From a checkpoint of a small transformer trained on Wikipedia.
Size: width 768, 24 heads of 32, vocabulary 32768.
MLP neurons of a small language model. Each row is named by its layer, matrix (up: input weights) and neuron, and shows model dimensions 352-415. Each number is 200 + 20 x the weight over its row's rms, rounded and kept within 0 to 999.
After each neuron's rows, "fires after" lists the tokens most often just before its 100 highest values on Wikipedia text that the model never trained on.

L6.up2870,193,208,240,175,223,188,183,178,221,182,212,193,212,181,196,210,184,183,196,196,193,190,190,198,215,196,239,223,222,169,197,210,163,235,195,174,217,216,200,237,192,181,226,196,178,186,175,200,208,179,165,191,203,164,226,230,208,182,234,223,163,189,216,202
fires after: " ", " on", " U", " under", "3"

L6.up574,182,224,220,195,192,233,225,163,207,205,201,185,198,202,251,217,197,195,174,186,211,185,217,211,189,194,195,186,204,191,188,187,182,164,208,200,196,217,208,185,219,175,190,201,203,195,219,219,222,159,181,208,210,204,204,188,211,226,211,169,188,190,203,207
fires after: "0", "5", "3", "4", "2", "9"

L6.up1817,199,217,201,188,211,164,210,196,201,183,201,198,181,193,190,227,165,201,208,215,229,207,188,187,213,182,151,185,212,194,234,221,226,228,176,223,192,213,260,222,233,198,216,237,171,176,193,198,235,166,197,202,190,216,187,173,221,221,193,217,184,237,199,197
fires after: " |", " the", " (", ";"

L6.up1059,203,232,216,212,213,177,186,195,237,189,199,204,194,228,197,196,238,201,178,204,208,191,210,183,203,175,220,185,174,238,226,198,200,230,208,221,220,232,204,202,207,196,182,167,204,178,215,215,169,169,183,211,196,166,214,194,235,186,217,219,180,189,188,215
fires after: " |", ";", " L"

L6.up1528,237,180,198,190,220,200,221,197,208,222,206,206,169,218,168,193,219,173,201,186,224,238,219,234,191,184,199,216,168,181,179,209,222,215,228,181,200,197,209,210,236,207,206,189,208,214,204,192,173,233,211,217,202,239,203,148,203,219,203,213,192,174,261,172
fires after: ":", "9", "7", "8", "0"

L6.up916,177,207,189,237,212,186,210,246,171,174,193,199,247,192,202,205,195,191,149,189,190,205,195,228,187,231,219,210,179,189,212,177,198,167,207,186,196,225,201,191,191,211,181,206,196,193,193,222,245,194,232,194,218,184,249,190,253,162,189,181,164,205,217,201
fires after: "9", "0", "1", "6", " ", "2"

L6.up1138,218,204,249,193,232,187,176,203,179,221,211,183,219,223,167,208,203,185,210,238,174,173,205,201,205,202,215,218,177,196,193,212,185,200,236,201,181,210,195,231,199,194,211,194,207,201,208,235,209,179,191,193,186,185,204,194,214,213,225,233,216,218,174,172
fires after: " ", " |", " (", "5", "0", "6"

L6.up259,176,241,222,174,232,208,225,172,239,193,171,204,213,195,197,208,192,197,199,183,197,256,204,209,211,228,212,184,201,178,221,169,182,224,194,188,181,220,219,205,185,203,210,248,181,208,195,222,152,198,184,195,234,189,193,220,198,164,215,193,206,196,209,185
fires after: " ", "0", "2"

L6.up65,225,206,232,208,206,246,188,163,225,182,190,186,211,208,218,206,185,224,228,201,171,183,191,211,195,205,194,194,192,189,207,189,197,213,194,213,221,198,203,147,227,183,212,206,146,224,216,201,197,202,223,173,226,173,192,190,189,197,223,223,206,203,220,210
fires after: "\n", ")", "\"", " |"

L6.up1442,206,176,223,170,225,199,192,174,237,184,205,217,215,185,177,221,191,212,168,194,230,192,212,211,170,215,219,208,175,214,211,200,189,213,186,178,174,218,258,266,183,215,229,174,209,223,216,207,203,184,224,209,201,190,203,232,205,196,170,210,175,227,205,189
fires after: " ", "1", " U", "\n"

L6.up3031,208,188,192,178,219,210,180,151,180,205,199,196,199,217,209,198,199,227,194,190,202,199,195,180,192,185,200,218,208,175,181,185,205,227,224,212,210,227,189,214,202,176,179,208,172,170,208,173,175,176,229,192,216,192,182,198,228,191,201,209,189,185,205,199
fires after: " |", "\n", "1", " the"

L6.up1483,234,216,204,203,226,215,183,203,210,172,188,190,176,177,220,216,195,208,196,188,158,219,195,177,230,154,186,225,198,206,208,198,210,204,195,185,196,177,216,187,193,188,217,176,165,244,204,192,185,160,227,196,237,210,198,215,218,171,171,177,221,178,234,219
fires after: " |", "-", " and", "9", "|"

L6.up1298,204,190,209,177,201,256,211,204,223,213,209,202,195,238,193,221,216,208,186,204,219,191,236,215,179,185,245,206,201,192,187,168,196,194,192,197,174,201,185,202,194,211,181,228,230,181,191,222,180,177,216,193,214,253,204,190,188,191,182,171,191,200,230,213
fires after: "0", "9", "2", "4", "1", "7"

L6.up489,192,202,201,218,199,236,182,186,206,181,209,188,217,214,217,220,191,189,192,173,214,205,199,184,225,254,213,186,223,229,183,194,232,191,180,206,209,230,221,214,221,218,207,201,189,226,222,178,193,163,204,201,205,181,192,217,204,211,211,240,189,207,166,192
fires after: " "

L6.up2728,192,216,229,216,173,214,171,195,211,191,211,207,183,172,195,209,182,223,196,209,188,201,220,211,214,153,176,225,191,193,191,217,174,204,169,208,212,159,233,237,195,178,228,201,212,184,223,223,198,218,190,232,222,194,218,186,201,197,213,210,178,190,174,196
fires after: "5", "0", "9", "4", "7"

L6.up5,222,183,195,174,201,224,229,169,194,208,191,204,209,217,199,228,208,225,196,208,205,202,210,200,208,193,222,209,210,228,192,181,230,207,219,228,236,195,215,244,183,189,201,199,179,183,243,191,232,218,187,183,204,210,191,201,210,189,234,206,195,208,229,194
fires after: "1", "2", "5", "4", "3"

L6.up1422,215,176,217,193,188,219,206,226,211,196,255,215,220,221,196,222,205,176,228,219,191,186,179,197,182,188,207,237,195,195,163,171,220,244,186,204,226,240,210,166,191,214,205,184,246,255,186,256,216,184,197,187,212,213,194,151,189,177,224,204,183,217,191,190
fires after: "7", "2", "4", "3", "5", "6"

L6.up1939,226,197,187,185,182,200,216,177,175,210,204,223,233,218,232,210,219,184,191,202,181,181,186,225,178,196,206,208,261,205,168,219,207,221,158,224,229,224,194,203,180,179,191,215,187,179,207,209,206,185,185,192,200,214,202,185,191,206,220,192,176,221,201,208
fires after: "1", "2", " ", " |", ";", " on"

L6.up920,220,193,164,182,198,202,187,177,247,213,190,210,196,220,210,206,219,203,181,198,210,222,194,213,188,224,177,176,200,186,183,194,190,241,194,192,182,146,199,198,178,180,220,224,233,226,188,205,240,218,197,191,163,221,216,184,210,201,182,197,230,196,170,256
fires after: " ", " the", "-", "\n"

L6.up2249,171,203,212,196,179,225,191,196,225,224,205,227,182,208,180,173,197,167,216,225,216,200,229,220,229,193,197,176,213,192,169,203,173,189,208,194,196,175,216,238,181,172,230,186,209,168,193,207,167,200,201,204,187,175,218,183,240,206,208,230,191,230,191,190
fires after: "0", "–", " and"

L6.up1299,186,205,254,159,187,192,197,170,210,191,160,217,220,210,182,170,217,162,179,166,232,206,195,197,199,202,201,209,213,196,180,207,186,218,207,214,199,182,208,233,194,207,184,206,184,183,202,239,174,214,207,159,221,186,193,199,188,180,224,195,230,209,206,189
fires after: " ", " the", "oin"

L6.up2772,194,247,228,243,236,175,226,206,197,195,157,180,200,227,211,206,181,213,209,174,224,185,191,201,181,186,263,201,201,195,172,175,194,212,169,229,201,190,222,175,199,207,227,200,206,170,209,196,183,205,231,180,219,228,196,218,189,246,200,231,212,215,222,199
fires after: "6", "5", "2", "7", "8", "0"

L6.up2537,194,221,233,173,191,162,206,196,215,238,195,193,218,231,238,183,194,207,192,199,178,164,203,238,193,176,188,185,198,155,196,182,183,202,191,178,206,189,213,206,214,179,173,153,192,191,199,208,180,207,173,204,226,211,210,201,202,205,191,224,189,188,175,178
fires after: "3", ".", "4", "2", "5", "7"

L6.up2450,205,175,202,222,211,220,203,209,199,224,194,211,194,215,189,191,212,207,180,233,214,225,212,200,194,173,205,207,206,193,189,191,199,200,203,192,185,199,195,211,214,179,200,156,198,200,182,192,192,186,179,216,217,251,218,225,232,169,188,223,185,182,207,196
fires after: "0", "9"

L6.up1124,215,198,186,250,183,231,189,191,237,184,201,212,223,209,184,204,243,191,222,212,203,177,205,231,212,200,204,221,209,186,196,200,220,222,205,186,189,171,197,213,259,212,212,201,215,172,169,204,179,176,231,172,215,193,202,216,201,208,196,211,207,228,175,206
fires after: " (", " ", "–", " in"

L6.up2221,222,205,215,203,186,218,234,196,186,224,203,179,214,205,214,207,169,199,185,204,207,195,211,229,185,223,203,216,216,181,179,192,207,216,186,225,169,220,224,198,204,219,238,212,201,184,176,204,196,172,160,211,206,205,177,210,224,211,162,208,169,189,205,191
fires after: " ", " on", "1", " On", "On"

L6.up97,200,196,173,199,186,200,204,161,208,224,196,197,239,200,201,187,175,197,202,185,214,193,225,220,187,200,228,169,221,219,212,217,220,205,225,225,182,204,188,211,193,197,186,220,229,224,197,197,159,189,201,215,190,222,177,168,201,171,213,199,181,223,215,183
fires after: "9", " ", "0", "8", "\n", "1"

L6.up2990,185,221,214,182,215,204,210,181,215,185,223,188,203,226,201,196,184,178,156,202,199,199,217,187,192,209,202,216,217,156,195,170,188,214,185,206,179,227,220,166,182,180,215,177,219,182,209,202,212,222,207,218,176,223,207,193,227,217,220,175,213,202,193,207
fires after: "1", "0", "9", "2", " World", "8"

L6.up335,212,231,225,207,205,195,205,187,199,199,221,220,175,197,190,181,191,170,225,176,213,207,190,192,171,196,233,218,214,165,209,210,186,190,221,196,180,232,218,174,207,223,214,202,169,179,178,194,213,222,170,234,238,192,223,218,235,181,215,204,182,203,230,194
fires after: " ", "On", ".", " August", " than", " On"

L6.up589,166,189,204,154,180,198,252,185,222,200,243,170,215,235,180,230,215,185,201,189,190,186,210,146,200,204,199,256,188,208,211,194,197,188,213,184,164,236,192,183,213,197,227,214,210,138,189,189,220,195,210,225,216,204,171,193,207,221,204,184,208,224,196,253
fires after: "1", "2", "0", "4", "9", "3"

L6.up368,223,212,211,208,179,198,238,212,167,193,186,164,193,217,220,167,199,206,188,203,216,201,230,226,184,223,227,250,187,186,207,178,208,183,211,190,221,221,194,210,209,215,198,204,157,186,210,206,181,163,189,233,215,186,211,216,229,176,181,180,180,197,211,212
fires after: " ", "3", "\n", " and"

L6.up907,180,210,212,198,205,199,212,165,200,180,219,195,194,236,200,248,198,198,167,211,191,213,214,209,214,206,189,193,218,162,197,196,190,188,195,227,184,199,235,196,199,222,190,186,171,179,193,249,212,214,199,184,213,232,188,191,222,207,212,214,200,203,246,192
fires after: "1", "7", "3", ":", "8", "2"

L6.up2176,215,200,218,200,213,229,190,184,192,200,158,178,201,207,219,200,200,192,208,231,193,234,189,232,197,207,180,178,179,192,210,199,141,188,193,206,221,195,193,179,178,193,233,207,200,145,231,202,179,211,195,201,197,190,229,209,209,192,210,219,190,216,218,241
fires after: "\n"

L6.up1297,202,160,203,223,156,229,194,193,184,185,214,179,245,233,165,170,168,206,209,156,198,200,216,201,220,198,180,241,167,188,170,195,224,215,184,157,228,217,214,210,202,190,219,226,194,194,232,175,225,205,180,203,209,215,228,171,202,217,202,195,163,176,204,219
fires after: " ", "|", " of", ")"

L6.up712,160,222,226,224,187,188,156,186,208,211,221,226,209,209,224,215,169,208,196,212,229,188,218,253,183,186,236,210,191,255,193,170,194,203,197,203,173,213,220,173,214,193,188,182,188,259,198,196,217,218,179,176,216,187,225,226,190,181,207,231,194,166,186,243
fires after: "0", "9", "3", " ", "1"

L6.up366,223,192,195,206,191,173,208,213,166,195,182,212,185,205,184,220,202,185,184,196,219,160,203,188,205,216,163,176,177,209,205,201,208,190,220,189,180,231,216,189,181,208,204,178,197,195,171,230,216,176,162,169,198,183,206,187,222,224,212,199,191,250,176,218
fires after: " ", "6", "3", "2", "5", "7"

L6.up2579,179,212,209,189,169,196,230,212,178,212,201,184,231,239,215,159,215,201,184,185,204,183,184,209,202,218,226,237,184,187,148,178,212,187,215,229,200,191,221,225,194,237,229,209,158,208,190,220,215,164,218,196,217,193,252,189,218,205,190,216,206,212,178,195
fires after: "3", "0", "2", "8", "6", "5"

L6.up2136,214,218,202,182,208,179,167,212,229,215,189,174,203,240,199,188,198,186,224,223,228,211,207,199,181,206,192,176,159,201,181,183,165,194,215,227,176,217,252,212,193,190,230,192,173,206,204,152,195,194,218,226,202,199,186,164,202,205,204,217,176,225,215,179
fires after: " |", " a", " an"